{"d_model": 160, "n_kv_head": 1, "head_dim": 32, "positions": "rope", "attn_scale": 0.177, "tie_embeddings": false, "init_std_qkv": 0.0294, "init_std_o": 0.0294, "optimizer": "adamw", "beta2": 0.98, "warmup_steps": 457, "schedule": "cos", "batch_tokens": 65536, "train_tokens": 484100000, "steps": 7387}
MLP neurons of a small language model. Each row is named by its layer, matrix (gate and up: input weights; down: output weights) and neuron, and shows model dimensions 16-143. Each number is 500 + 50 x the weight over its row's rms, rounded and kept within 0 to 999. Numbers have three digits each. A neuron's up and down rows have the sign that makes its largest values positive.
After each neuron's rows, "fires on" lists the tokens most often at its 100 highest values on Wikipedia text that the model never trained on. A number after a token or word is its count.

L6.gate26:477560527464563551562570490575471489529395372479525483583551460490502402487543514466503444489496453492423417547556533491566379505562488405521499534523604556487596421472495516644415568483538458518520542463492424598462399568503455532518448474550431516510474482441515464496457395536560504529537479483501398573491500435558510473477549561557527539548454537471477551528468444473496471401516
L6.up26:448523497530558520494485520402415501598489429488525441524478578485464466485457546499478451546477487503465496473502477407530465434478504506366575485433466545453515518458581440481483530402489459567547522459402430506651536517473479537470476522522540422558537501416472566488522440578503565517570508503511516538501537464524458471597524502499494541497520454500516469469475548499559404464556
L6.down26:496473512480479517490565478443513472557522413564492465461518545503549562610526518566463473500474455519493526495512542636526521517535571490522480441451441541475464502252550556435465574485510519532558460508524505412549480556541552496510501444636526495464482468538451481575474487511453527503474443446573557478559476502569425493417385488490463469420489567505467544589487485506517488587453
fires on: " by" 72

L7.gate131:414549522493582503442563525450498478519539430492592421444546497472520532508504387477422480496517477455463527556539517515494498453580501528503531534529479455502582486567513496534551485528565417469559472609482421545411518499515475480453618515399552434511528452523471496463524507519572397462420547507492518368511415495474458438534498429493466533508492516470470414537533490490425465486484
L7.up131:611548489491401504365580520532420483411496475492506511547539492501498546564530462438413553437487513545498436486462519493446551449500503510448511554458482504498563480549573555544553392584386554538556484484562615488517461451524516513528546434521486480595499476474530555417521571559525432462519567604421545504498478541480521408512412561484503512550535585469459557463395539485475582432519
L7.down131:491542518679453512547480513535500560486488449552433470519530478511509579603511543452514557427472500486538373472556508402365534564491518456516463462477451458532464533608485534534428509535437503487526479514489535432399542423549519525551534566464483518457452513497528397527570488527469557520542519444474520486457602507572544481464442456455486480508449523486519500518527542492467462468598
fires on: "-" 44, " and" 11, " or" 10, " French" 7, "–" 4, " non" 4

L6.gate158:388435562580582504543503561592474481557541408493503472494622512542497503452550547571454527538459475541528520512458498540492420565511489493498450453462455525520581540483571456537376522510507451439481532584529420472400484398503474505601501506494434493545537516520430505546556448546445431505537527546491390483489523436574506509561519555472470550587394529411509409456445556508521480440497
L6.up158:446469498503503516494482460496554462541468441537535471465526513483540524540466523517475422472504518438569489454575564417527534519565533460578621510498417509366466493470480478470454429519467552555445478554522523511446475549517417441520511393511463488582466428478458525539519544458398548514595428523452551443541452540539600575514481650446438453469513348543489520619532460420474494463477
L6.down158:558569413484432459500549485523481489565503439522501386582458440458485448545487504474535514511450534495526398344612521635540459485520569660527529480481565552536478504408483476389495593496521461481476447533566591497522587506551468535535547467498412440486484541518468443486531518554523590507502512507476506522457508495494457435541563534534487537461443558532434505523529446483455492510521
fires on: ")" 18, " (" 14, " New" 12, " |" 12, "\"" 10, "P" 10

L5.gate283:449535500529534504591478562539445525478547366429571497558649499492485509451492370507528461446577443397467488496403489565567450479515525537455484525489476462462508390496398484604377461491585516478495424495445546483510373534468514497477495454451398466576479459490486525559472537533483510553535531478464511496463523473425544571514480485557487554516482520466499522600485442474564475479540
L5.up283:504444580445388464600520499477520438602603439492421519444601505531438570473486454448504504500416419459526471481498462501527522509445568514449553529544416579448537533485573460496497540423576581562502465527407553472421516562489532483474514444584460507494555526517530523493405497479479483493534476433578490489416471527502532481499462600554468481524479429428444477528506532428526454521474
L5.down283:483500620531484423466535433497424451462470505529489549532447519474579467563612516532520458465607564475575498433510462555413569578539457524563439506573605467477507551632529470537580490487404507535580482511476469495533506481490572470531435548543481445503405500531503460365481481504475443505472476575454466474492533509473443537437421421463463587480514467487421544519546523542498532503502
fires on: " and" 54, " &" 17

L5.gate41:491510539468464461531564557548515472505427465531429449529463555504502419541543485596450473459568465519454559513511486493518479465550536519483492490624501568432567500547503549647491483492610433499423464475523429531488485531571441526537557504549470504452563549439542493422577480575518479425470511522464572535485431559492437463526496441586550482477378531410425525571509438532420524428595
L5.up41:480536479448529620495531486500506445441455510532454541528533462405568524524547517423668507499468455566456566499557508476421505399528502484487418495492482553566483586534527540561555461572555498521429620408487537462429561451590541482507470478548522451615518469536462538493514574506573551551506528520542549435577441570592551514521498558484556538520453562549439529535487573559426520450479
L5.down41:429501501494493439490430469620444536413511444448538449543537438530491524535420489489468583505562575522521503593478547410542454538483455459508463496475476406417536618542438424533549487522636442392538441397547537476406450552442506522445517528536446518548525493484551474476530488518431483489497584506433571466445474496452538485562439438495491654502525504492417469520479548526491500506473
fires on: " of" 17, " ft" 13, " to" 11, "th" 8, "st" 6, " –" 6

L6.gate290:512598507516431518472456512481466508618482435445535436474410542437408462489514489484495439464452456469407494525501476533611539533551501401444434561422581485498543376468502470634524426505448526489512463567511532604544478511496481538466500394504476555430477465479542476563553505493560496466422602559463502458539558527584505534464440528496477462478556543405482430578520452485437509525439
L6.up290:475500465511556571526478445497541472562517441514508480508604491466535511466502594373547544454600485464535511571504485521545562442550475462517478555511522499552423488500480611573433520464520539527485493525443526578521482493517626568431525519532516426428586552533550509639478464428477498482544480527429514526480480553413513539452540510478391480578456463499553546481508453495522483580484
L6.down290:516535440507522508501550496482446490452459478502588533515450512502381514330431509590493499577651490558491529504485493529486563497447548559453546514544466487575551428443478449494525495537525547478460499545529480546497530473624472458374481513574460488516461447435476502530585572499525442615534529462534515522482563483418582471505501578474609523485503429485404478475499524609490472535604
fires on: " and" 40, " These" 16, " these" 13, ")," 9, "," 9

L5.gate184:534582513564481493449481529521565543538468504461560456568500530470548594528561564473448458593502469411444543488419535525479528421458521454536472496487494576565559413558509493502537487486477505445578379503598528491548478493505456520610466448493489605445368539506445529407501470482496412503389515515487523523449402574457535520451510493522517458485520494522484473530515547478544571498417
L5.up184:551563471497498423461508566559473471494434362501589502487522593556489505535467523471510518476519552499506447536601471438512424514414513449529530468522512472431631511440476432564443471468506449493480491471632472444513443575498527534530562462397463533564443562525495595576515479526494558527523500429478546541509407456476560486414533477575483546508455552522557513597508467487525478424497
L5.down184:510589540514492440541526506472447498478432491490498526519457486535439582529528557578477485477517494419557474478471438584425487423535492530485466514574486503454522578573492475409578394576499539479570473503471481505491684525535493488492504445627463489538403492496530574445544544519469542482543424514473593416494496595530458502510387525493497470479530486471460448534589503485513478520453
fires on: "," 60, " and" 34

L6.gate159:346511551438499457484552516510451509492435511393489464533527523425421482513556435536579469578474581502513518486442498466471512509511531496456499449551537414435542472521458478548490492520575495457563528453595537491537518442477487497575440381472444451474490460626547473506401544564600428531486528532432574431574500545489475497559444435506531539505507494467625473527537549443414421471468
L6.up159:551498450513490520464501559503502452547501364491539532518442563514515572530433484470549534450506410472605494492538567481582530448448568556479477633628615512527580539564460565523544424540512512498553564524511464502480574510541468517486518456498513532448503506512578509503497472480511494482565412509572526428562523414440420456511466530471465494487565475468503423510538447423581519417558
L6.down159:478479570527441493528495366479530441509543485451457437474453464525507528567459569371504484461511586533533473529513541495462457480568586478527517518654514450452536493553550515472618487538419505443496462515468423411497537534447521545407468497549461624472446546469404476542533531563400504485532423487544526524484438504446461443473461442524481538471485547515516462502492529486618476378583
fires on: " a" 29, "." 17, "," 11, " and" 10, "/" 8, " an" 6

L5.gate112:505486509462559468496588520529570570495467525404463521493610483491486494400554515507527532609539477467460428469414443578507510472550474485484470447548430479504414454489448457475584440486497429498573344530407518494420494478529434557510552503456418486424442443527440430475528487535529459491498473384527482496487422567477590535452602537507498462470538470536452389559422506449481457524497
L5.up112:414507558602467484572504460487548518482466511452542429453519483491528498375473503487435550499487460490557550505524498445377571447507450635366559596435525452539486561499421525486607441495488494417524496484573527457522561597465456558563540498506485594516473450529460463460487536560455501425512504517487546523437570514510493527565518424520444496473610440545377450466553531456504515512590
L5.down112:519454483525575528550488462468482521588564524547520478546494461506459410526422574530567515519551554509576519323453461485580444489492474518561560433473463505512434474480569519421475451470587486513505504493509575400494537540430511429546471460624471493474484553548462494494518457405533477480531508502582532592433496551435432572471434431480544554433475506539490458499570515492583465508544
fires on: ":" 76, " the" 14, " his" 4

L6.gate281:479498510443508476457586539513583514460477479361474425535573499433564408414509569563574493537544493545493491522471543459533462434530516546540390530527454541490507548492435544532566520493520543574437534538497485465419424429481499529599444520521490530505545489478484488438491543436504440441469520514409552444495409447441591460456547391463466510533505476471423424513382501528440500388539
L6.up281:490578442575547541458485521553475471589358453496541460399508577416444479472476443521510488464495532432451514541461484503577581483594500421521453551457522448517560527403480543501448468379406478495513526524526485501510532516585503540547488569468551531554545479555550553522544561534464530441530494454401509444509517467554596541486480443481536524519455492517450464462513501583570517584597
L6.down281:368461468514554472480511449458512468374513500435518470576508509423527509518517485526522430446554481486385526506478458516380480474508505519559578491602495536496426424618489431500542404471492529461503470574503545480562491481547421461571494471477535465507499561531375446525459545429455405520570497553517500523504504459509467512558594446518419444421481560615512531455484523546491465468456
fires on: " of" 49, " |" 21, ":" 14, " is" 4

L6.gate295:463438513405515512488574445555590514425426466608459541546518447568410511513478412546474519525528413530404482516504567522531505518492471441560544521528544491535503478530453474526484562471637562509450482567504416556618453479531513516509446512519546472551480469513573526519545410494479470431437490559485505501441517483479513486518524590535553522482554588486522524635472555436399560422430
L6.up295:467557545475505568478618521487540445523502541432550507468549424559491494479489433438535472466471495503428452546536516510505534565418530387517582452490450443575533456490478509526575525461571574448495613549528370518459515491525544507539474576562494631510540466400493512540487471539586489423490476542475547500528471436407495421479546417460465468521537514542403427503480529529522485554476
L6.down295:534579442480550492405575492543579518477477509551425458532485454491445538515460492479517604530541518411442510530454548409568501449533551558542616450466554504574530498526521521453426467426445600389380443472471526475508529459519395459416516446473563459540505455557538608518510509540466494506506503467468489530441520484495461472430468555514419385404481496528598446421431491489508421541528
fires on: ";" 27, " had" 22, " |" 11, ")" 9, " qualifying" 6

L5.gate6:474517506485427534535458520551576489509482429453509480510638428563506496543455508539503535501503530456524575540475466556573464475570491544518500466537417508553531454525474445534481495523463478585394474534555451509519407495521493429527568437549433408520535434508390418455475498527537465495545476520521584464507442541471430534570473649488454450438404534448572444523450493547419525618549
L5.up6:475477543540492466467459564510512550488487504452473539539385514467580478455466436396512489488512570524524484492512500446528475519479479418551548526514536606590396491501418458439582490467512525495431503443585397442670467474496477497613505533522489515484474419472468438414467435592493482482529501536544481556545521510513485583491474496473525515508522477552480575446428425487506534496603
L5.down6:368403445567489503416423543472512495526479465401536466478539438488478467497559489500465508449477487490530423389522413482639409560554457445580431484431569482566514495511508484571555433450482444475483553486464504584542523568474610557531464506432496430540489518416480597543457499508560520507468483538456487459490520484452539555560442535502510552494497553547586465459494485529503493589587
fires on: "\n" 44, " under" 13, " |" 11, " Vice" 5

L7.gate201:525497473535515507468507470474506478484534461546481516534542529509524464503493416528492544561515489435458502504499480405508444500587524517418414523498543477475608542545566536567557554663573349532500500450500507413495541519522499562607534567450518451543436509355521485490599500494574447498460475508528515469529506533565505456523501476454647476521489460523444439526465539484568528493410
L7.up201:503609518516446598439494510515567558489477461495433496526550472523517508603421480463456473489479506497490591491484559445482506477538544476471403512443442394537545523538595567525502509559480416525516481498559444396534510464544443476584417503487509510580509546421468534496572662503503507542406514466536550461493560490528486408632468466501413440573445460495454472557469470543527543559356
L7.down201:542535553529522606480501467462408515424490470460527487526497428473429459540528482389490449613497479597566419419526585540362537509427444509515551442513493486454466533437445555450521428461437595583492570466474444578467526553465547525461487435493533541491508526528505462465453402544477519529438563532468506520466511543487555545511418533593512582355553402515486475409503434485452476517489
fires on: "," 26, " of" 24, "-" 18, " and" 12, "\n" 4

L3.gate150:489569514506457471618484558542532436497440489539542450497488519391439412417557492463605449517491512439424576462573441501500448472396513657541554550509410538523492475594421471544452427539466492513501559514551434517478566516514455464535465496482436521506584500531387496511521468470481454459536531498447444477532523502473448498494506539569505469493523485488446394602498524518485532457525
L3.up150:493523530491445520541528558656532486537504520467569464517513492552512348446454466553512486507441524451449456520576476446480478455491535523529526676556523520495434449448465500485478498557411452427494535417480394555512466559529496577544554400493521595493440472490461471490495412541454505471405460519584523478463425585513531519505475530627611524417466493465443451559534433467565470540500
L3.down150:524504515510556479453388433490488442435531486494454452506507447516467419512457494457523603531527543472537516682438448396498389535454527508516501588537443483421555473514522447541473569416388477567534518475455503487523469485559512577499600443396591531500423501451529517510549451502453496490475566569482501524526373522513515534526616532528492368512484524533519408502443510534545505449542
fires on: " of" 30, ":" 14, "-" 11, "–19" 11, " de" 4

L6.gate143:433554487545481559542521613550541535440465507497571601430474520533515469495631418516470416563465440491470437575516538519552516426525577492522436454464599526516552478417480489550413539523494475541515445539492512540561414509491487572581476518545493537565409449536510454549563382511500481508524472511430454499458430472547566440489524517467509522596493460489571545523501569398496470537478
L6.up143:485499488535472558544419524488549447475494572542605509513511558503552422607586420540447450492505462550467557463518657460488501450485480548514526411413537482413546516419551508515454509489476567669491501453506501468575415520515533458539474480590496504541481517440472544554505509506481583503552521488469437511523512432493554560518444537447508581583514371554563599546507513441448579476504
L6.down143:475436481462410527526461459509546461515499482464465408465488515423510435537430504434499459586570500484543533484479506446543470507583432545481565492436429460468461492107534491542457488503524503517451509538503538453506480478513505512526424518497573529445590537474524478511491481475474617506458522500537510450508499490456541473511409528497499541507510560498480541476535493498477455499514
fires on: "," 64, " |" 5, "\"" 4, " though" 4

L5.gate149:437477539444521524512575510446483466568469491454549528332486500470544511524487485501374475572559559489549548569407435518525489482535554500471437484455479494434508593452489528465481382602564559498449555554496495506500498520448582461453599476505557452549598483483550499565509536555521432507493462469515431445513515567543607465613451405499573471493494468493457524584455504408502495495499
L5.up149:527589489458576584437509498535501560535505563436573468472413570508474479577402463367377537522529464452507549497490482524529537405468588504468575511428529488461471514450525472426507459532569472555528524489499479556453484520452514495521651413486468603559560528499537487510488604504463544405541469470565425501484514532454588480471486450504530469542545508518518481614467451419583492536475
L5.down149:499538481514455482519426543605518495501530493440530442509453448460530505494470494466525492485501558492570528318537554491468511550421531568486510477552551449523481535495573568417464525582557443369558550502592526444553486463526482535550466455518526507493347517510542527514443450529526511509513516551458514596485413439515453488462457591492404409470540519529440492516505549503552483478443
fires on: "," 24, " (" 24, "{" 23

L3.gate50:536508440515475487525509512484468505452494497471493460491524459490600491587502441526416612595493529439591492617528492555441476511528495472452483472475542555472473455425520511553540509398485549468534576488500382511545507483562517476471506528559542523490380479552454454461537459601477460502397584504478565592513533539435480537543548607521521432510518532411489445409633528439483470556528
L3.up50:439498544443386522597520589577448533415556493573521532609602473527482505505456385536535520474455566472508541519536469469478488510462462604487450505530519540576505467481510597541581393400445426535518520490535464557563502484492532528455456492525512458547437475515453508420461440509480506529547549559464470522543588463511592461432419482575535543437523542445627496530423508549509583546525
L3.down50:485478456493444562489484474485449540405606515472486493466472455521510395466474518532491510552568540520481488484438508506528447507617461445448504440540493487561404479463588590534539519508452365505588484539500497420455470481346576499599516497534530521433450549436461474505433466492509329421515429537447455570521489510493573512478545502535469543462576457552488432461539465510546457452604
fires on: "/" 24, ":" 17, "\n" 15, " under" 11, " U" 10, "'" 5

L6.gate60:536614457544523529474519512485471431516472492521626463416523493559499415476544512589546517528570434460491506448453474503530463506469587531471550502518571546526631473495522568479484547522509463578553497489484453566488485435508501495573534471511498416539460469479626552495429446591564505460580546543523500585502518563559578571475549474508520492450486414462486406488458508436525495476478
L6.up60:568557526618469480515525491454475542459474550489519518520544529538529596535505548603536535569466455471502554472500452534553507467486456516577528519550530521535518482537573577498440591507599533531588593464430435552582483524560481510521513573488470476450548539432567454590537439442609488570522494508598517530559529519599440560524436507516495520512479494479439506554475463484517503471445
L6.down60:556511492545538586451579515450516606466542486560542503533509507465433526494407450506532554472560519498422445223480451490506518562431529428525502474452543502524477495309516512488506519433486473478471515408514499486520583524473533477511505538402481521503511477479517404528506507439487495503467467486451561447508498474511593548502457471486479536452489497469538568528434425530492521496545
fires on: " the" 54, " The" 8, " born" 7

L5.gate16:476594526535507518447541480490508508537514593444498464415554590446500445476483528470550519535483482438425497499513434549492490491453491573553498520517412452560566573489478462554628482512476435522379458518349492445403509556544465540522468487479503461461425531560543494550508529455555550520380535507525544462439491656459509529520539589461500612458578497498553421471525525474494513444441
L5.up16:572572472484504495561523565461499458449515540542531507560460477570480509457479395528446549473446500457505479489453471489544504625467520541504447532496455496555471513514532564480438518515474550628514471482438508615551533567534457515545512527460438509407473469475549372456446520468505429654518526515558613430551542468671521497484529569572475545511507546488505548550549381532446434490510
L5.down16:511368511530433499515529467543497500452619527562585497500494457532517462586486402543511558444542503479545503433540481451447482526491484509528528528511529469446542449567542569540499452374529520509569463511407513387434506410451571495608509517528380491491539507525447442452490463501553431494612522512489474532426468523456460468505447529453572537496446512526615512523522605522483564514512
fires on: " /" 24, "'" 24, " The" 18, ":" 17, " the" 6

L6.gate165:581501491460572488476534491493492434474427571429593513450478428526418495475528424555464436508545453509542478545450504530518547472572552518499447521432580518471481474498501484489419530496505577495341525497509403539529450496479539457497574447536524511428622589509510469495508383428505430596470471499544542474537507531547446567530512460497502444485377381494485465470442513461446494501558
L6.up165:540443497519540506488357463538530387540503436512557444491507547520416536546581487484471459486543491529527547478482602479486571474576536544489434482399452490474489539405599508512434441502462522482484441475463446501494497552448500428471503521581546480452521640415426523441557466454505570540449444525626493481478574528406461485541437442487497509451430497514520587481549491502444510433559
L6.down165:519562510516444526565485528531497504602550401566421496516528600467497451584503588535424440460458489488420481403534494493295517568507456561554448527487464445451481521632529514447497500514517486496580528533428493512534497495403424505474457473525585508528483524467468539535448478438506561495517532491414453541421540512514499539511434487542484583627550478479520471555489569507463475420441
fires on: " first" 39, " only" 12, " it" 9, " following" 7, " (" 4, "H" 4

L8.gate181:441451484419481536436555532530565467514474432489580400460398521492480447478578457518427481506549444554530456551524427510587465447498463460472468393485515522463557421467542527580471512459538474459506618509422488529633503542542492576433526528433445514549546503534509501480532554414539425435477388524475476504612575447546518486560481515500466546465509422470474553488552455443531501480488
L8.up181:577441499460492486503538468557534513497440452429537527492510528481465595564502534486600583523544518521445560498512579488505548512580433501424528541569501422535405512551527514511541444414467543478516458487578566420475482452468512542429493468486629435431589471490568532644564471446406534534484467402517421471508585459422542534565428472502396501487499515504510479541453399505478447451458
L8.down181:567414561603606477462556564457518547467469440520625478560501593464482531509534524537545471549480566459447561535417484395487499504426594526478532487556463478502506476681582472408544551565515443555425477550482435491490510482543522483477548456580589462463465497502497419566456418572475423546555603479475503475461471558572596542463535486554452508538551550488400520455467576537464481448523
fires on: "," 40, " has" 22, " and" 6, " had" 5, " with" 5, " have" 4

L8.gate11:469494503543523508437552539493409515609500477423602475519539503475481539437438558497571389475444474505449501495422529465526570446447564478504404573503538477513551370531435346561534447517538455418569500465461544513544450504468512526506525301513494585407430550535574510534520470460485470493469552450488482498413461560484496492461460474460530476486519524578493512474469542465419424464474
L8.up11:445543490463450516526455550551486453579434500456508505447463513453490449455478478497582553474451482472448445457570589482489566452449535426496454569491425481456546419524456485557525494503582448595490506527519460433459399441527451466444563508491453579399495479440553459474418472644400469470585517398520541530525487473552517437396509476520529594458544537513485598441478464483464500539553
L8.down11:444552515551455537529528577472436548524429504504495569529517558490474556532551514554472448374422512579543498532511478520447444522477415518524395468569585586539511514367567521506533492534487508494543555489509430524510547474494491531454533477551525533517489439565552555518510588486444544573491569432508445469517480574512423439457493476518497528538537631508488522468553540574497423402582
fires on: "," 79, ":" 10, " and" 4

L6.gate112:517566468475551540437501459475463509559512361469527463494458553476459466474578500497455448521520431481372546505435446512550470402515552425550455526539551412399556407523471384533478494511511411466497375458449525588512518496507534547535497431487449469486345537517559526470460464645419506482528449514547536499497487543496551527440512537510598544423550396509479456542462506454527515456451
L6.up112:507461473495435517465452580482489509560552516461515458492470559463492576582532458583482453374553473530455508469470489500547529493444536495572511512525555514600520483500514456500403558506464416600504563449548478523511508338553501499480551475498544442491535380599506567487506471424516487355410376480626459450510551526490475492487453375544549509545437505443470446486514516518565564590491
L6.down112:491422525538541467492511452483592432422483470502417516522470535516556476516588520451448483405623518456525557447477387407504510541517476572539496513554495421432508513454482521532504453472453498586561552514554461518503478524453644540450492503415496554575516427420614655499463467468460473447520425535502449478505495459592468551566500523508583447418495594495498487431468498571442534482438
fires on: " and" 70, "," 17, " film" 4, " football" 4

L5.gate247:531554537473561486540507570484539461581516509527491439445455541534461466420528575546451494496458537623430452538464459592555424560536484528479494523500471577465521501416559423544400467446592480478488596452566518480462527406495439546595476421541458443485431518543505429457502414503496463517575501484453493397581398461493563458630541505532548495412445506440563492505578547539458490490505
L5.up247:605499528616558573529372533569508491504507500563541508488483452489501523454478546487452508501457490577462580466518514556537424503480490469471509552370525609598504482422445493545504571404563479481501605456549511521562468513436624541472453488523425539537523552536535469478583512509461488524545544585516483584495572462538565542468502375535475522411399472438514512501580488560533585481518
L5.down247:446512455529453569490503441434524548525487456445489418502502511477494522459434461474447504438496505514497582478481474442539642541535514489439601528436519605477395565377515480456565497468487524574444476479501526490626495555554548578484489562610562597508605503473538585561464497468460564500553556425524422506545494487428446470412446525514472453563491493451517517502483464546529525434533
fires on: ":" 33, " |" 24, " for" 17, " at" 9, " by" 5, " /" 5

L7.gate20:412585471452529436522488581501509477490555447442503430492566487396505573501489438467540517505491552449490467559521463516497455466562532502460452502562465512515599451499522502591419417569524432423395452529452525522487478452499533485512510459489522548527519499499458465610527432513519476452432571507407526469541478590440458510553520473590568416525480540482493416584536495452470475427467
L7.up20:493426486441527446492512472500520462623501578530507475605418500455496435546426546485569479503508429559488542584462501507477595530450504555513523513500590477429509499461563548472577477447411564474486479507424532372514555481447490481442527587502443549529546528556491461454544435422551448494435573460455507502613462504415493455426500525495514498479454449502444517522560435530491487565491
L7.down20:496454569493447459538455380554449531471358514435579432607603540433570474423502495568429563547506554466486495488536489563485560484510583521517499537571480493529498585531556496566525479462540447517488483440533628543468554508464547634467447577498481538542483449414599479469433503495541467478604489530536545477496426578505520514519466456471438509517477463511581412492588487494517457532502
fires on: "–" 23, " to" 22, " and" 18, " –" 13, " &" 8, " or" 7

L6.gate12:485604526433523472505484513489591523425450449508507512516554512465471397489486542562493466568528513454442487544487521456488401478473498522516536476426433580541504418468455532501502513431490510573558419537547526499446418528480418582499455488487485582493465479519483416574529477432456477453483592518408479466530445476560585520532448489448438541491553445541451501613455517477410525374495
L6.up12:484555463542559405484440494566490431534528498526538439466500502531585458514477566586481453447502643431526458502530476573500473582526495541533432517483446516534490400476576521493445402532517557492383476484511521485445458580479471497524591461469548529486548497619497559502473501496460469590424523559491594439444479517499452449623382514523499562517454509544401494528605457435443597495474
L6.down12:415472528411546451525429489517440479507450466442519503490498446520490457541569430444576626479477541475470479388489549518423456485547467563565526434530461541462479496395502518467460412524565533518450548550547477560530519555615537558457572458411610518589543540419442480555478496485547518590510470491385437482496500407513538491504607448502509510461503503503477505417522505448471497533556
fires on: " I" 17, " to" 15, ":" 13, "I" 10, " of" 7, " A" 6

L5.gate4:481546638535523549406503532602547530423501577480476537412476426478421493496577493494477434521513467465512467604433478474501469474565584458555410529507475520436531549485527498508556444439477480427502469472502578585497473468523516599541586413428460580447536486557492475513476522539455473466523504465509460537478410570508598480460520471511614369475484419591522477451491521459500420500484
L5.up4:485505480543482502513407408449445444447513512503531513478460565458534569461548576472467517528549490552483577426520547482533543458513565438492519514530624467449502534538460519477576474497419480516497461487446548490514503526488549473629450517554399541391559422507536594432480574449504525521627480465558511551546508523517512497491474438525514539512452463506538513566482457517565542599439
L5.down4:457497544495510580444457531648553505407503583466482533450472488530505457543495467465485506634509498508546527662502601481577491490574501562560510517504440475503469545437477540517491484599493466499497523446514480490474544495495566666498524472456470486586447561559591524592440447573496491478623525458490561522536417470442563509550485582474512483483461489506499515498412484546519463557495
fires on: "," 72, " Bibliography" 4, "Career" 4

L5.gate7:513518450490560520581494542468475598453452495598546439525468471441509515423523569443512546557447497500420561584519531483555539515484502401578352487524485515443553519483477554527555474406501419518551529460492613510460439520559387484509512489475430507451621440543403439488551483490517372588469560478428498479537448475522489528499505455487477440452498517431554517459520469600536505465531
L5.up7:548514540496604526551518406449490463496438517553557529321518520512378458520490483437569503506499467557575509490535524462530576543594509459530511423477547544588559538408406438553438523479443508500465476453446408544424499498475470499511515541545486553574560432542546512555469456511489528525511529414495431413511497519538459505499588437534440534488409511472481499583521455525523445471557
L5.down7:468536532511495447530443472538426522591509509530461531427477484405492457487539460506586505521437518471513516550620505533402473455416495604510572487581539535440519425441493532603474487405465553477535522543484460520457488416485500506507476492483557602544508467454522444491361564544456464416458562462459549492556536638432448523491422621463487511448439495557430471551571521502498513453493
fires on: " of" 38, " is" 20, " for" 10, " mi" 5, ":" 4, " Stadium" 4

L5.gate81:434553650455528459465588571404593501528499584473586436553562455508465467471470537447546491578492510624485483580422499503507525447526513552541496477489657492542552511447477518476440532542508472449560447508541519475529535554425440521455448490466465594508491484494421475476501395529411394570357562523381527513482503580503472499505539431508524540454513484506497471487485400540488436502526
L5.up81:549487534499456616519523488592385537553505465440498422541578624486444511422653541464579483517481462563522548495560492533485495526479586587536518539521385465452563559463523402487446463535505484467575422502558489513440568506481467519545515512501523524535396485530484452553459504494421533475520532507442566511484509565407510509514507493518572588478485474587484446501571513524524482397504
L5.down81:541439563470573503483528503502517484436565545500466512492514555500495525568541592396480558483558484504543444493451486504565486516562536569448553645536477493545519516456547473618582534504415552509502494448524498522450571488548469443495606592565488476559446490589591544450524495547482452550566518533483604449404502636493520486492515460530500472500538417547498471487404487403597438564489
fires on: ":" 15, " and" 13, "." 12, "," 9, " to" 8, " –" 5

L7.gate269:455462594472444493480541509564490612543624546417465618439455523453459416393485519501423513538463516382481530523558398491439457498486489490542487458600445450448479520568432416493497537504515539467424548568498468476455457470549439451571490474431512517555455500481413432577468498488490484518511538493437574459520541524497566499487467437447509541483571423548508457537453498430423523465489
L7.up269:542546491544553416605496421491549524420474454447478568500595450493618612460430454550469502485499476449524566472492488556505516504523492548488458530485542550582535572445551600514563583554497482504581460567520508510515453493512470539566560483510604439538426473478575516548578562489530564522524417438468449499401563475509533454609477451513596466568521458479550509457455459484448460584459
L7.down269:550446494410528573536441500490521565578509463448478541463482451547487556473428504432445519437402411489536467485468520500459438527400461531432506560597554636590535565515435614426507538486498456417610506505558499525511485505471487579524507503537466464489390549517466377561485516503567477572507443577540374540530533462483486597548405520428493509603567510556477489511518464441524524509537
fires on: "-" 64, "h" 8

L8.gate274:481508513489561557480471580572503546425474520564544560448560462553488482514456521468470518591511429517478538554524439519508500325475603500450459359460546432513435588473487510513534571505571406484435531505626514536470462547611471594454507438508438527504469486517480525555508483514430466472533517366467489542497552527552543536498532479466473483399584380514516423513445466489535417524470
L8.up274:464568466522532467443510484564512438491456618544548525415511501504435482521491605474455545574515399485526517533481462461509492493573577613494499498434587434465489499438522580516462454529469504480587524488521488537431410583442539524375649459461473555550509492559505552471485513503450499536442536487474522469482417524437406488596584500525517491469494521504459459549459484578577424531563
L8.down274:505526467569486464516565517542453454482505438440577401597498515434510462534510535577453583469529545545547462385480615437568485564454484579496407502464424535570484531525420488490467482469490524558474516433530456457485505494502454500575415524424547429404470466458507528562474576513525489468441462588386424453552522522537509448480513521507462475535426518326459505497535495555478450526476
fires on: "," 62, " =" 16, " is" 7, " was" 6, " are" 6

L6.gate258:447553482546518521443525602432470513476410539429468523427504482530626479535526570484514445490530460413451449514436449541522480478455524548613613505567569485468535486498499487551484572452519524494511566575429537549494545453596467493599580544576483500505457439454457439501507478552516491479500470534398519565525534588533485505554573513545580541539561526486527385540478498438417436506459
L6.up258:603550523561568452515551528393522552504482564549426452473576496501487521453485511436511497443476529412507515496540474414504518541468461629547503488524512499438443540536514416490488480496448498432585545540506503501552513515575490536510613544442546532579459474493504565461468489391522445568440489571481388459407526592560545556475470541466562583543504506507408418417542491506487489555555
L6.down258:504483534474526449416447524466445443551518467467496574479537599491557471594515535518482505344495430408458513494479498432331466484490451608512456507495480498502539470505482563531487497425484611449494588526506545532615528475651511417526533471612520515564486453457516488533541523518545540516481452582433469516499528468500487476575544544566485510602576461544554454540519554420471526486521
fires on: "-" 100